Part of a small language model's weights: 4 heads of 128, 463M tokens.
MLP neurons of a small language model. Each row is named by its layer, matrix (down: output weights) and neuron, and shows model dimensions 325-420. Each number is 50 + 10 x the weight over its row's rms, rounded and kept within 0 to 99. A neuron's up and down rows have the sign that makes its largest values positive.
A block is one neuron, or neurons of one layer that tend to fire together. After each block is what it responds to, as a language model described it from the Wikipedia text at the highest values.

L7.down642:51 44 40 42 51 71 36 51 51 40 46 54 51 55 30 56 69 62 58 51 52 44 51 39 53 44 55 53 51 57 40 63 50 59 28 48 36 45 45 44 43 60 46 42 51 51 59 43 62 48 34 67 45 53 53 46 41 46 50 58 45 49 44 47 26 43 30 50 53 50 45 47 43 59 61 60 58 60 51 54 64 64 40 45 42 48 50 52 54 48 55 66 64 69 73 54
Responds to: Surname-ending word pieces

L5.down173:41 31 42 40 52 69 46 42 49 49 51 41 43 41 52 55 57 68 42 33 65 34 39 28 58 30 50 69 55 48 49 48 65 63 47 42 62 49 47 48 49 50 57 47 36 53 54 71 54 42 52 44 52 26 46 59 35 49 57 52 23 62 51 54 54 56 46 53 55 71 54 65 62 48 50 59 51 52 56 63 57 60 66 54 57 41 53 58 41 44 54 57 72 50 48 47
L5.down181:51 59 38 34 36 56 51 42 44 46 46 62 70 46 62 53 56 60 42 50 55 54 44 35 72 34 40 56 41 32 62 57 49 39 42 36 63 42 50 38 40 47 69 46 30 33 55 60 53 53 60 41 48 30 54 37 54 40 41 54 42 55 45 62 50 48 42 44 60 44 51 63 39 48 52 41 67 36 52 54 53 61 63 55 46 46 38 56 38 46 67 49 68 33 44 50
L5.down254:49 55 49 60 49 60 42 64 56 55 43 31 51 48 53 42 58 16 53 53 59 56 49 47 52 44 50 53 54 49 59 40 45 45 47 70 42 63 51 48 54 54 38 55 36 51 62 48 44 46 66 52 53 44 36 61 61 52 65 64 48 46 51 52 52 70 53 46 45 58 43 44 42 62 37 49 65 58 54 44 55 60 56 56 55 43 31 43 48 47 61 68 44 42 30 48
L5.down400:48 64 45 42 48 64 55 43 51 37 50 53 49 45 61 45 50 52 51 56 55 51 44 67 72 43 60 46 65 45 23 33 22 48 63 51 56 54 54 48 54 71 67 60 63 41 54 51 46 59 49 37 80 55 53 40 47 40 50 46 42 37 62 54 44 61 60 43 53 53 49 69 36 61 54 54 50 58 37 46 59 44 65 51 44 43 48 56 50 54 70 64 53 55 39 61
L5.down532:68 50 47 58 69 41 34 44 49 45 47 71 55 26 52 50 53 60 54 50 48 36 30 58 54 46 33 41 36 53 39 55 62 49 52 47 46 48 63 50 52 62 52 41 57 29 55 68 38 59 51 28 24 50 49 56 41 38 51 36 45 52 61 44 50 35 46 45 40 46 54 54 46 55 53 58 49 54 39 46 58 58 66 58 37 50 43 30 64 58 66 42 49 43 37 35
L5.down575:40 49 57 29 52 50 55 58 36 57 27 37 41 40 69 45 48 45 44 51 48 44 55 64 56 32 43 42 53 31 57 37 49 42 58 56 32 55 45 60 33 39 52 64 43 48 54 62 49 74 47 55 41 52 49 48 48 44 51 58 41 61 61 59 47 44 66 59 63 59 62 52 44 51 72 44 56 51 56 29 48 43 47 51 31 58 37 53 58 36 55 58 66 56 45 49
L5.down727:41 48 51 51 49 46 48 43 67 47 52 60 31 37 53 60 57 67 59 43 59 56 44 40 51 36 60 57 48 63 41 41 51 49 50 42 79 64 36 36 34 60 51 48 48 35 62 44 49 56 61 57 58 42 44 40 49 40 61 58 38 51 51 27 49 47 48 51 56 73 40 60 55 50 70 54 47 65 47 35 64 62 59 44 46 47 50 64 57 53 64 61 61 55 72 60
L5.down758:46 31 48 44 34 50 48 44 45 50 38 54 61 64 43 50 48 55 30 65 51 55 56 25 45 39 44 40 50 34 57 52 45 47 49 57 33 32 40 38 44 51 40 49 43 40 62 50 41 56 46 54 56 56 45 42 49 51 52 67 51 53 55 77 41 55 52 50 46 55 58 57 42 48 36 63 51 49 58 47 40 50 53 56 44 50 42 39 43 63 38 44 53 61 66 30
L5.down1066:52 37 49 49 45 78 64 42 39 45 48 41 43 40 70 45 54 44 48 37 51 42 51 63 57 56 59 45 40 50 53 48 58 51 53 44 58 64 55 44 56 39 59 51 40 48 44 61 65 57 43 45 39 64 52 63 60 40 47 51 59 44 58 39 44 45 44 54 59 52 41 57 68 57 35 44 38 36 35 63 66 40 58 44 56 58 44 57 55 33 67 65 61 42 46 63
L5.down1127:53 61 50 45 56 47 41 44 52 49 63 56 51 43 47 47 43 52 57 47 53 49 51 41 47 41 40 67 54 37 54 58 44 80 27 36 51 43 60 39 64 39 61 42 61 62 64 52 58 46 66 45 55 48 53 67 68 54 60 53 35 56 40 61 43 35 39 35 55 57 60 52 49 55 59 59 40 68 59 63 43 43 63 56 51 44 50 65 39 46 62 48 42 55 50 33
L5.down1488:54 58 46 46 55 41 49 32 61 53 52 58 52 51 70 45 38 47 55 50 53 33 44 47 54 61 47 41 67 51 39 42 31 57 50 76 44 63 55 46 56 42 59 60 50 42 69 55 40 61 49 61 56 63 33 40 35 69 37 64 38 41 66 45 37 45 35 58 57 53 56 75 38 60 69 47 61 52 49 61 49 48 58 54 57 49 54 46 34 56 77 38 60 72 46 60
L5.down1553:51 51 62 52 50 59 38 61 58 44 72 42 36 47 49 57 58 41 50 52 42 53 59 46 70 65 46 49 47 56 46 54 44 46 51 49 59 33 58 33 57 44 47 44 61 51 58 55 49 64 61 67 49 64 62 58 59 62 34 39 49 52 43 35 43 43 44 49 42 53 50 57 39 51 76 46 54 49 49 54 43 49 59 35 47 68 54 59 49 35 51 61 50 54 66 38
L5.down1616:43 69 45 47 35 53 56 40 61 47 50 58 40 62 48 40 61 37 40 56 52 48 42 50 34 49 49 58 58 27 57 55 24 36 46 63 59 35 61 40 53 53 43 38 55 45 77 46 58 50 49 69 60 64 64 44 46 57 51 64 41 56 65 63 63 48 51 41 52 79 45 61 56 62 50 45 80 46 56 54 48 63 69 47 44 49 50 52 66 62 51 37 52 46 45 61
L5.down1638:50 57 58 38 50 31 58 40 47 51 70 45 51 55 39 42 76 49 51 59 61 61 29 40 42 38 47 35 58 53 49 56 58 40 48 31 66 55 53 52 40 39 54 65 50 42 67 27 74 48 54 58 58 43 55 46 52 55 80 43 53 40 55 52 62 51 34 19 46 53 38 35 66 47 48 51 68 65 51 62 57 57 52 52 54 46 62 46 47 55 62 56 57 60 45 44
L5.down1664:48 60 45 47 60 44 56 43 68 47 53 55 66 64 52 38 58 72 51 56 47 53 42 42 39 30 43 43 45 53 53 55 58 49 33 47 35 51 59 39 46 52 53 51 52 46 34 53 48 61 57 47 40 48 50 55 40 48 34 41 52 55 63 57 50 51 40 33 41 61 46 58 56 67 35 68 62 72 70 46 35 54 40 52 54 43 54 39 36 56 50 46 46 37 31 48
L5.down1700:59 40 46 51 58 54 34 62 48 53 68 49 47 54 59 45 41 49 40 55 47 50 60 56 40 51 37 39 48 43 54 50 58 58 56 54 48 39 62 48 48 47 48 55 29 54 40 57 57 50 48 51 54 47 45 38 52 51 44 55 58 56 54 40 52 48 40 64 52 63 64 53 30 59 40 47 64 47 57 48 48 64 63 53 22 34 56 64 61 51 52 46 31 52 50 45
Responds to: Proper-name final pieces

L6.down928:53 32 48 54 44 55 48 51 33 43 56 53 67 48 43 54 58 60 40 39 33 55 54 48 48 51 32 54 49 66 44 74 61 63 70 40 51 48 57 22 67 52 50 41 41 46 37 65 76 38 53 44 58 56 63 53 43 60 31 58 55 59 51 48 42 53 45 42 50 68 47 48 63 59 40 55 53 49 51 59 47 55 39 54 60 37 56 56 55 64 51 32 49 55 59 42
L6.down934:58 35 47 44 46 64 62 66 38 52 55 38 51 49 48 50 50 55 46 52 65 52 48 55 57 26 46 42 62 52 51 42 56 61 53 46 55 45 42 50 43 53 70 53 36 40 58 45 62 56 53 46 63 49 60 45 34 38 52 50 53 53 55 47 57 48 28 40 64 51 51 53 46 49 39 40 52 40 35 60 61 44 46 60 50 43 34 72 52 44 41 61 46 50 54 48
L6.down1384:47 44 54 43 44 44 42 43 57 37 67 42 49 61 48 54 58 48 59 43 43 43 50 49 55 47 48 31 36 40 43 56 53 56 53 50 60 40 29 35 70 46 48 37 49 40 48 61 43 53 61 53 38 52 41 42 52 65 43 48 50 61 50 36 45 44 48 68 37 73 69 43 57 39 48 54 44 66 48 50 44 37 45 45 67 60 45 35 46 54 66 32 46 55 73 37
L6.down1489:63 40 57 46 43 71 45 44 61 46 60 56 45 38 57 43 58 51 65 66 53 63 67 60 60 52 50 41 46 32 49 51 63 61 43 35 58 56 53 57 63 57 29 61 50 72 41 59 60 52 43 46 52 50 48 51 33 58 46 41 43 64 54 58 60 39 56 38 42 53 54 51 57 60 51 54 60 52 48 52 47 43 42 49 53 50 56 60 39 51 71 50 47 52 49 37
Responds to: Biographical/historical predicate openers

L7.down897:36 31 35 57 58 58 57 42 50 49 52 45 53 46 24 36 65 49 45 24 55 72 56 51 43 55 37 51 28 73 58 50 61 59 34 53 51 44 46 46 58 61 43 53 41 54 57 40 53 53 41 51 39 67 40 41 47 47 49 48 54 42 55 42 53 60 49 51 57 67 57 83 66 60 50 39 54 48 40 56 25 57 48 52 42 47 50 46 43 40 56 37 51 42 51 78
Responds to: Passive past participles

L5.down351:38 57 59 47 37 36 72 53 67 52 42 45 57 41 48 37 53 62 58 46 50 76 66 58 41 49 41 53 53 38 53 59 47 42 37 43 52 52 51 50 49 51 31 53 32 49 55 61 58 60 55 55 56 55 46 56 48 35 33 70 54 54 54 40 86 48 46 32 48 70 54 51 42 54 35 49 47 36 62 45 71 62 41 61 51 45 67 49 77 51 61 31 53 45 36 44
L5.down680:45 51 65 56 55 60 37 44 74 57 53 46 43 49 40 60 58 48 42 38 42 44 51 70 51 46 68 66 48 49 55 51 56 64 56 59 53 46 54 49 56 45 58 36 57 58 49 35 59 54 37 63 53 56 68 52 41 50 44 41 48 29 49 66 49 35 49 28 85 58 45 63 34 58 54 57 48 55 57 51 39 48 49 49 54 46 62 56 48 57 43 53 61 49 47 38
L5.down765:53 55 50 57 69 64 41 52 57 50 61 49 38 50 46 40 49 57 47 41 45 51 55 50 46 44 65 59 56 63 49 58 36 52 53 40 69 61 53 48 60 54 64 52 67 58 44 48 65 54 39 60 47 62 37 42 77 38 47 45 47 42 48 49 42 44 38 50 67 51 50 58 41 59 59 36 40 44 51 47 54 56 44 57 47 48 67 57 54 49 42 50 63 47 60 44
L5.down770:52 60 49 63 55 59 47 39 56 48 49 52 48 48 23 59 53 63 53 37 51 56 59 55 45 51 60 57 59 52 38 38 50 51 49 70 71 45 58 59 36 53 36 47 44 45 62 39 62 48 36 62 45 30 48 47 59 41 35 63 40 44 53 50 33 45 35 54 74 57 61 63 38 28 39 50 52 59 58 60 46 59 48 46 32 48 63 59 42 35 45 56 64 40 37 47
L5.down809:44 73 50 61 40 65 47 46 63 45 48 57 44 57 46 46 50 60 47 41 50 57 46 52 60 39 50 52 46 40 61 51 42 52 56 48 75 54 49 47 40 60 62 44 59 47 47 17 86 52 39 85 60 36 56 46 55 45 52 48 52 42 42 65 59 57 53 48 81 57 51 63 30 52 53 62 37 58 63 46 52 60 41 52 54 53 84 67 46 58 48 50 54 57 41 40
L5.down821:42 55 64 58 62 63 30 49 37 39 47 55 43 51 40 45 38 65 31 36 49 37 40 44 62 49 41 73 61 45 43 59 36 46 50 28 53 52 45 64 52 58 50 45 61 48 43 32 67 53 32 70 57 52 76 52 45 58 57 51 46 54 51 52 44 52 61 45 59 39 38 53 54 45 55 51 51 48 47 43 44 65 51 45 45 44 48 42 57 51 52 41 45 49 49 68
L5.down894:57 55 72 53 51 67 39 52 58 39 56 48 44 69 25 43 80 57 66 46 60 82 70 63 54 53 55 64 63 59 36 29 53 46 56 53 49 60 61 49 61 51 40 58 53 51 51 55 46 49 43 60 56 36 52 47 51 50 50 55 52 41 54 35 54 57 46 44 69 73 52 45 42 53 37 58 59 72 56 30 34 51 44 60 38 55 62 54 55 68 57 58 59 44 43 60
L5.down910:49 40 50 53 73 54 32 27 50 74 47 48 65 49 36 41 42 50 36 32 46 52 43 58 67 39 64 54 58 42 40 46 60 56 48 46 54 44 53 50 45 49 36 59 61 61 43 53 46 52 36 74 46 41 61 48 36 42 47 62 60 53 42 58 53 42 49 63 71 47 37 49 68 60 75 36 60 57 46 49 45 58 40 35 43 44 49 49 49 33 49 48 51 56 63 48
L5.down1010:48 56 49 67 77 61 51 53 56 51 39 50 15 63 33 59 52 45 47 51 40 34 49 48 50 40 50 62 62 48 62 46 58 53 46 64 56 60 47 43 59 50 45 53 58 55 34 56 56 59 35 35 42 63 45 52 46 57 60 43 51 44 49 60 58 56 44 38 47 67 33 56 40 66 55 22 58 50 37 76 46 56 49 37 48 59 43 61 58 58 56 48 61 46 50 40
L5.down1074:54 43 43 51 61 38 48 47 56 45 54 62 42 53 41 62 50 53 46 44 66 57 54 65 44 36 58 62 69 49 53 32 47 51 54 43 55 39 53 34 38 51 39 51 55 44 31 45 57 47 60 65 53 34 57 52 60 71 50 63 68 32 37 57 46 71 64 72 43 56 38 56 45 69 65 42 47 57 39 49 33 68 54 35 58 60 48 57 63 55 49 42 66 46 53 57
L5.down1152:67 45 44 51 55 66 30 57 46 53 40 49 65 57 44 64 48 48 53 37 50 48 44 53 49 57 53 58 74 52 55 54 47 66 53 63 73 53 38 64 37 40 46 54 47 49 44 50 49 50 40 44 25 27 55 51 55 39 28 56 53 71 59 48 37 47 48 50 66 58 41 48 13 48 62 58 48 42 52 57 53 46 52 46 43 38 49 56 30 50 33 47 67 63 49 43
L5.down1256:49 44 51 56 62 40 53 44 62 44 42 54 37 49 46 49 50 64 57 46 55 46 54 55 51 46 62 75 75 55 61 55 44 46 63 55 56 49 55 64 48 47 51 58 64 34 58 47 51 63 37 68 34 46 48 57 61 42 54 62 37 44 43 47 43 55 44 53 83 67 55 50 20 53 58 47 47 45 46 55 64 51 41 48 36 45 59 44 47 52 49 52 84 36 38 50
L5.down1421:50 63 57 55 55 67 52 64 55 57 48 65 36 57 58 23 62 54 52 53 46 48 69 58 26 50 58 45 73 52 47 47 43 23 51 51 61 70 55 55 35 35 49 55 44 50 46 64 39 41 58 49 52 41 43 59 54 43 53 32 57 73 48 40 60 56 58 61 60 53 61 46 40 34 31 65 41 45 61 59 60 60 48 61 57 53 55 55 44 36 57 58 58 59 43 44
L5.down1458:53 37 45 53 60 44 49 30 53 55 39 62 52 54 48 43 36 52 58 44 52 46 66 68 50 40 65 55 56 52 46 39 53 54 56 41 70 67 59 48 41 47 53 42 75 45 62 50 57 50 50 61 30 29 54 34 65 45 52 55 45 32 47 51 59 52 36 60 60 45 58 55 43 61 69 48 45 48 41 46 35 49 53 57 33 47 68 59 59 45 54 55 63 28 35 40
L5.down1527:31 75 37 54 38 55 63 55 34 37 40 72 32 45 50 34 46 50 30 60 56 49 45 55 67 33 42 28 44 53 41 74 54 37 49 50 52 52 40 48 81 59 61 36 44 52 58 51 50 59 49 51 59 49 48 41 50 40 35 46 25 61 45 30 40 37 40 35 52 73 57 43 57 64 66 37 52 51 66 50 61 47 39 52 47 48 54 54 49 65 72 56 49 51 49 44
L5.down1683:68 51 33 49 42 56 49 52 56 46 45 57 33 46 48 46 64 63 65 50 42 51 51 46 36 29 56 49 64 45 36 49 43 32 52 48 62 75 63 40 42 43 36 56 42 52 53 45 34 57 56 50 49 39 60 40 56 43 43 50 44 52 45 70 60 49 54 58 61 46 57 50 52 49 46 43 56 42 47 57 57 54 48 65 61 52 53 61 41 38 43 60 48 49 49 49
Responds to: Verb-ending tokens

L6.down156:46 50 57 45 38 34 50 46 39 42 68 40 42 55 65 54 44 45 66 43 43 53 41 36 53 36 35 48 51 49 43 44 50 46 50 51 55 70 51 49 40 52 47 53 33 43 45 60 58 36 55 40 53 55 54 43 42 53 43 51 56 46 53 53 59 50 65 70 44 36 59 44 61 53 71 53 42 43 57 39 63 55 57 65 52 69 42 48 61 54 54 61 61 63 50 58
L6.down399:45 57 36 49 54 53 68 52 49 54 77 41 40 48 50 64 55 40 44 42 45 45 49 39 67 41 34 72 39 47 81 44 48 54 50 46 40 40 55 38 57 70 47 35 44 38 52 47 69 48 64 52 60 58 55 58 27 62 59 37 51 55 31 40 41 42 47 41 47 62 48 44 67 45 43 38 58 61 50 37 44 43 45 47 53 62 48 35 42 53 39 35 39 42 57 66
L6.down1013:59 54 41 61 65 44 61 61 59 42 47 58 67 62 42 41 49 32 50 44 62 65 55 57 42 54 64 53 55 52 67 48 27 57 73 56 42 54 33 44 46 62 39 40 35 53 44 41 64 57 52 56 55 55 45 52 35 63 56 37 55 39 37 50 64 58 57 41 55 60 50 52 66 49 31 43 47 36 48 59 55 63 46 40 57 57 56 66 44 39 40 31 46 29 49 62
L6.down1659:66 55 46 30 53 50 49 28 54 49 58 44 35 43 53 44 53 52 75 31 46 73 40 61 44 52 46 68 62 52 40 50 46 48 54 57 76 61 62 40 42 60 50 41 43 50 59 62 49 49 54 62 62 51 48 48 46 41 49 38 50 33 37 60 59 53 46 55 52 70 51 52 52 38 39 42 54 57 37 50 63 63 43 48 70 43 54 61 40 63 46 59 59 53 39 51
Responds to: Verb end awaiting object

L6.down560:52 52 45 49 49 29 55 45 52 43 64 63 52 53 58 39 57 46 62 60 64 53 46 44 47 25 61 43 60 44 50 39 58 79 65 49 39 53 43 56 53 42 64 50 49 66 38 30 57 32 54 60 46 51 45 42 40 46 52 48 65 50 53 48 62 42 51 40 70 51 52 61 76 50 35 55 51 54 54 61 49 52 56 33 48 33 56 60 72 57 61 48 44 36 56 40
L6.down1047:35 63 59 52 48 43 59 63 62 71 71 55 61 43 46 38 44 50 52 58 55 46 65 65 48 68 52 48 51 42 45 58 47 51 43 54 49 57 63 38 51 41 49 56 59 46 59 41 53 52 48 54 45 47 59 42 41 47 44 48 69 55 44 48 69 58 48 38 56 22 45 58 48 33 22 39 43 54 45 48 40 51 47 50 40 47 62 61 46 12 47 40 52 33 50 42
L6.down1612:61 49 37 46 53 42 60 54 39 55 47 42 29 40 63 76 45 65 53 54 57 59 21 51 49 34 33 46 46 57 50 53 66 51 47 32 65 45 21 49 45 50 39 42 41 26 31 46 46 57 62 47 49 72 51 49 52 45 36 68 48 63 38 42 39 44 44 35 48 40 56 57 52 58 56 58 48 43 44 38 59 37 43 39 60 48 43 37 46 61 46 42 50 37 52 54
L6.down1617:41 46 57 43 33 50 61 35 56 66 56 48 43 30 54 46 55 60 52 50 52 42 55 51 35 36 60 50 48 49 43 54 47 45 49 50 45 60 57 49 40 41 63 49 61 47 38 42 60 50 56 41 43 47 66 27 54 60 57 44 48 51 47 45 56 77 50 44 55 40 36 58 41 59 53 47 45 55 48 61 55 67 49 52 48 58 48 39 42 62 56 68 50 38 56 38
Responds to: Place or age continuations

L7.down677:43 50 48 57 33 59 54 43 57 56 33 56 39 44 36 51 46 51 45 48 48 38 44 53 50 40 84 62 62 48 64 38 66 44 68 60 46 52 65 43 37 43 50 48 70 44 48 57 39 54 41 41 45 45 49 48 57 59 36 47 47 37 49 55 63 53 64 51 71 53 45 48 28 54 58 62 52 37 39 57 52 59 48 55 38 52 57 50 47 53 45 61 62 45 40 59
Responds to: Transitive verb completions

L5.down17:65 57 39 51 44 49 51 50 49 50 52 35 53 59 49 55 53 52 37 63 58 61 49 46 55 68 51 51 48 46 54 61 47 46 42 49 44 49 58 46 58 44 37 49 46 58 38 44 50 40 56 57 36 52 54 46 45 58 59 66 49 47 48 48 44 41 50 53 55 56 52 53 42 50 53 55 44 48 46 52 48 47 44 60 56 63 44 66 53 47 56 44 46 56 39 74
L5.down293:61 51 56 46 54 47 53 46 45 53 67 31 54 44 61 49 70 60 45 42 64 49 54 43 38 43 40 54 35 54 52 57 62 47 44 41 65 51 55 38 48 39 43 53 49 43 40 46 50 45 35 51 51 49 37 58 22 52 38 68 67 47 39 34 54 46 40 48 41 73 45 44 43 73 50 56 46 40 29 41 52 60 39 38 57 66 44 41 56 52 48 42 31 58 54 60
L5.down495:59 64 35 56 59 49 52 45 51 48 52 51 55 34 50 48 67 45 57 37 60 48 43 50 28 51 55 47 49 49 55 34 53 53 61 44 34 40 72 44 42 45 41 41 47 44 48 57 45 52 57 45 26 55 70 47 35 23 42 66 58 49 46 32 38 36 28 61 50 46 53 59 31 58 60 53 65 36 52 56 62 48 52 60 45 40 56 46 53 39 47 45 61 37 54 64
L5.down565:33 53 49 70 29 47 41 54 45 57 59 55 27 60 29 54 61 71 63 69 38 79 66 54 59 69 36 45 58 46 50 51 56 47 41 59 40 69 34 57 51 55 46 43 41 41 48 56 36 58 64 61 53 45 64 46 44 67 46 36 55 36 58 53 38 41 49 49 27 48 50 48 60 53 31 52 44 47 68 37 43 58 49 38 58 54 54 54 34 44 54 42 40 54 46 51
L5.down620:30 59 66 51 56 58 42 48 64 50 60 60 44 41 35 47 66 46 40 46 51 48 51 49 52 43 52 48 40 37 50 71 27 52 42 61 44 56 61 45 44 58 50 35 52 45 47 53 33 44 44 44 58 43 55 41 54 45 42 63 53 32 70 55 38 36 51 44 63 51 66 59 54 77 66 61 63 51 77 46 57 61 51 27 32 66 55 63 36 48 54 50 59 53 53 56
L5.down637:32 61 49 38 35 58 52 43 48 31 53 47 57 50 51 62 51 44 67 51 39 44 53 45 33 71 34 39 30 49 47 60 46 53 39 42 47 54 56 47 60 53 46 63 50 58 55 45 38 51 57 36 32 52 49 41 45 52 41 60 60 39 47 41 43 46 57 51 59 54 36 68 52 50 57 34 54 44 51 50 48 35 60 45 42 41 44 75 53 45 56 44 67 49 55 51
L5.down814:44 47 61 46 57 54 50 47 38 64 61 53 42 48 54 45 53 42 44 60 47 58 49 47 26 43 39 48 30 51 51 51 39 50 50 48 63 54 41 44 28 57 33 44 48 48 54 52 50 58 54 35 47 59 37 45 48 71 47 62 60 22 47 66 31 50 51 47 39 42 49 64 49 61 59 46 61 36 44 59 21 43 38 33 54 36 53 67 47 47 63 36 58 49 51 74
L5.down890:65 48 46 34 62 63 52 48 67 63 47 54 48 51 55 53 69 50 42 41 54 46 36 33 48 26 65 55 45 48 54 70 48 45 45 33 47 43 47 31 37 53 53 64 48 55 63 44 62 24 46 65 62 55 40 55 53 48 42 57 50 36 30 75 33 53 47 48 55 52 46 45 61 35 63 47 54 54 48 50 57 56 54 63 68 43 50 59 41 53 38 40 53 54 71 43
L5.down1111:50 59 48 44 47 49 53 40 45 43 39 53 44 33 51 48 55 41 57 64 57 42 46 51 40 32 41 38 51 56 45 53 49 39 60 62 54 56 46 50 39 52 53 43 36 54 35 53 41 46 60 32 39 57 54 48 84 51 42 51 60 50 53 35 36 59 53 70 43 17 65 49 60 59 54 45 41 40 61 67 61 55 75 52 45 62 37 39 55 37 52 52 48 59 61 57
L5.down1143:42 31 35 61 45 58 50 39 51 40 59 53 54 56 64 53 43 43 48 71 51 39 48 34 34 54 41 49 29 38 54 66 44 54 35 45 60 64 41 57 56 57 56 49 49 53 58 72 43 61 67 59 62 53 49 45 48 52 55 37 64 49 65 37 46 63 49 33 42 50 37 48 67 49 34 38 50 50 48 39 53 44 45 39 66 55 36 40 57 46 43 46 44 56 69 49
L5.down1187:47 53 45 37 41 54 57 53 53 36 40 46 42 53 44 55 48 53 57 57 49 29 31 48 55 56 43 62 39 75 48 53 53 52 49 31 48 45 51 53 70 43 61 56 48 52 53 49 31 55 57 33 47 41 45 60 43 57 42 54 73 52 49 28 57 35 52 39 46 46 49 55 60 48 72 42 56 70 48 45 45 32 54 66 58 60 64 63 54 50 57 40 42 48 56 53
L5.down1354:64 52 34 46 42 42 47 37 43 57 48 54 55 52 29 51 47 59 53 39 48 49 38 45 53 45 50 45 57 61 63 58 51 37 58 43 51 45 61 50 43 40 55 52 65 47 72 46 43 42 53 42 18 66 57 42 55 59 64 51 44 52 33 37 64 34 41 47 44 41 51 47 52 59 57 54 48 46 42 46 46 55 52 57 69 48 70 53 59 59 50 69 51 43 50 34
L5.down1466:44 34 43 53 50 40 33 59 32 43 45 46 46 46 38 51 38 42 49 56 38 45 54 41 33 41 47 42 63 66 45 42 63 57 46 49 38 46 40 44 44 66 39 44 54 52 43 36 37 51 68 52 42 54 46 57 29 58 65 68 41 47 41 40 44 41 40 49 44 65 51 40 54 58 77 51 61 45 52 59 52 60 35 52 48 34 60 54 39 65 54 41 41 43 58 41
L5.down1482:49 58 39 77 59 40 54 52 43 46 66 59 37 35 56 52 54 44 49 68 62 47 59 41 40 54 51 49 62 51 49 57 43 48 33 44 57 52 53 78 44 57 34 52 41 51 52 45 40 41 56 63 57 47 50 64 47 35 34 58 50 54 48 43 27 38 45 60 62 51 54 58 55 32 32 26 50 41 77 60 56 51 57 41 34 38 43 59 52 46 44 45 61 56 50 52
L5.down1653:49 27 47 39 44 47 48 64 62 39 37 51 39 57 51 61 59 64 32 55 46 39 46 57 36 62 49 61 45 40 57 54 67 38 70 52 47 56 51 67 57 43 44 65 64 50 45 47 42 44 52 39 45 38 66 40 46 45 51 36 47 64 77 33 59 67 47 64 54 48 48 35 54 50 61 39 46 48 58 66 60 50 51 56 45 55 40 55 69 53 41 52 58 44 54 41
L5.down1712:48 40 50 59 63 44 51 55 53 32 48 54 47 54 45 60 65 47 59 52 45 33 57 35 50 61 38 53 51 37 50 42 45 40 37 53 43 53 41 38 37 45 41 68 61 50 42 56 49 52 55 62 34 44 46 46 68 68 59 58 44 55 72 55 68 67 43 59 47 40 69 36 46 47 41 40 43 51 40 52 48 59 55 49 43 40 52 59 49 56 25 51 64 37 47 57
Responds to: Passive participles, time words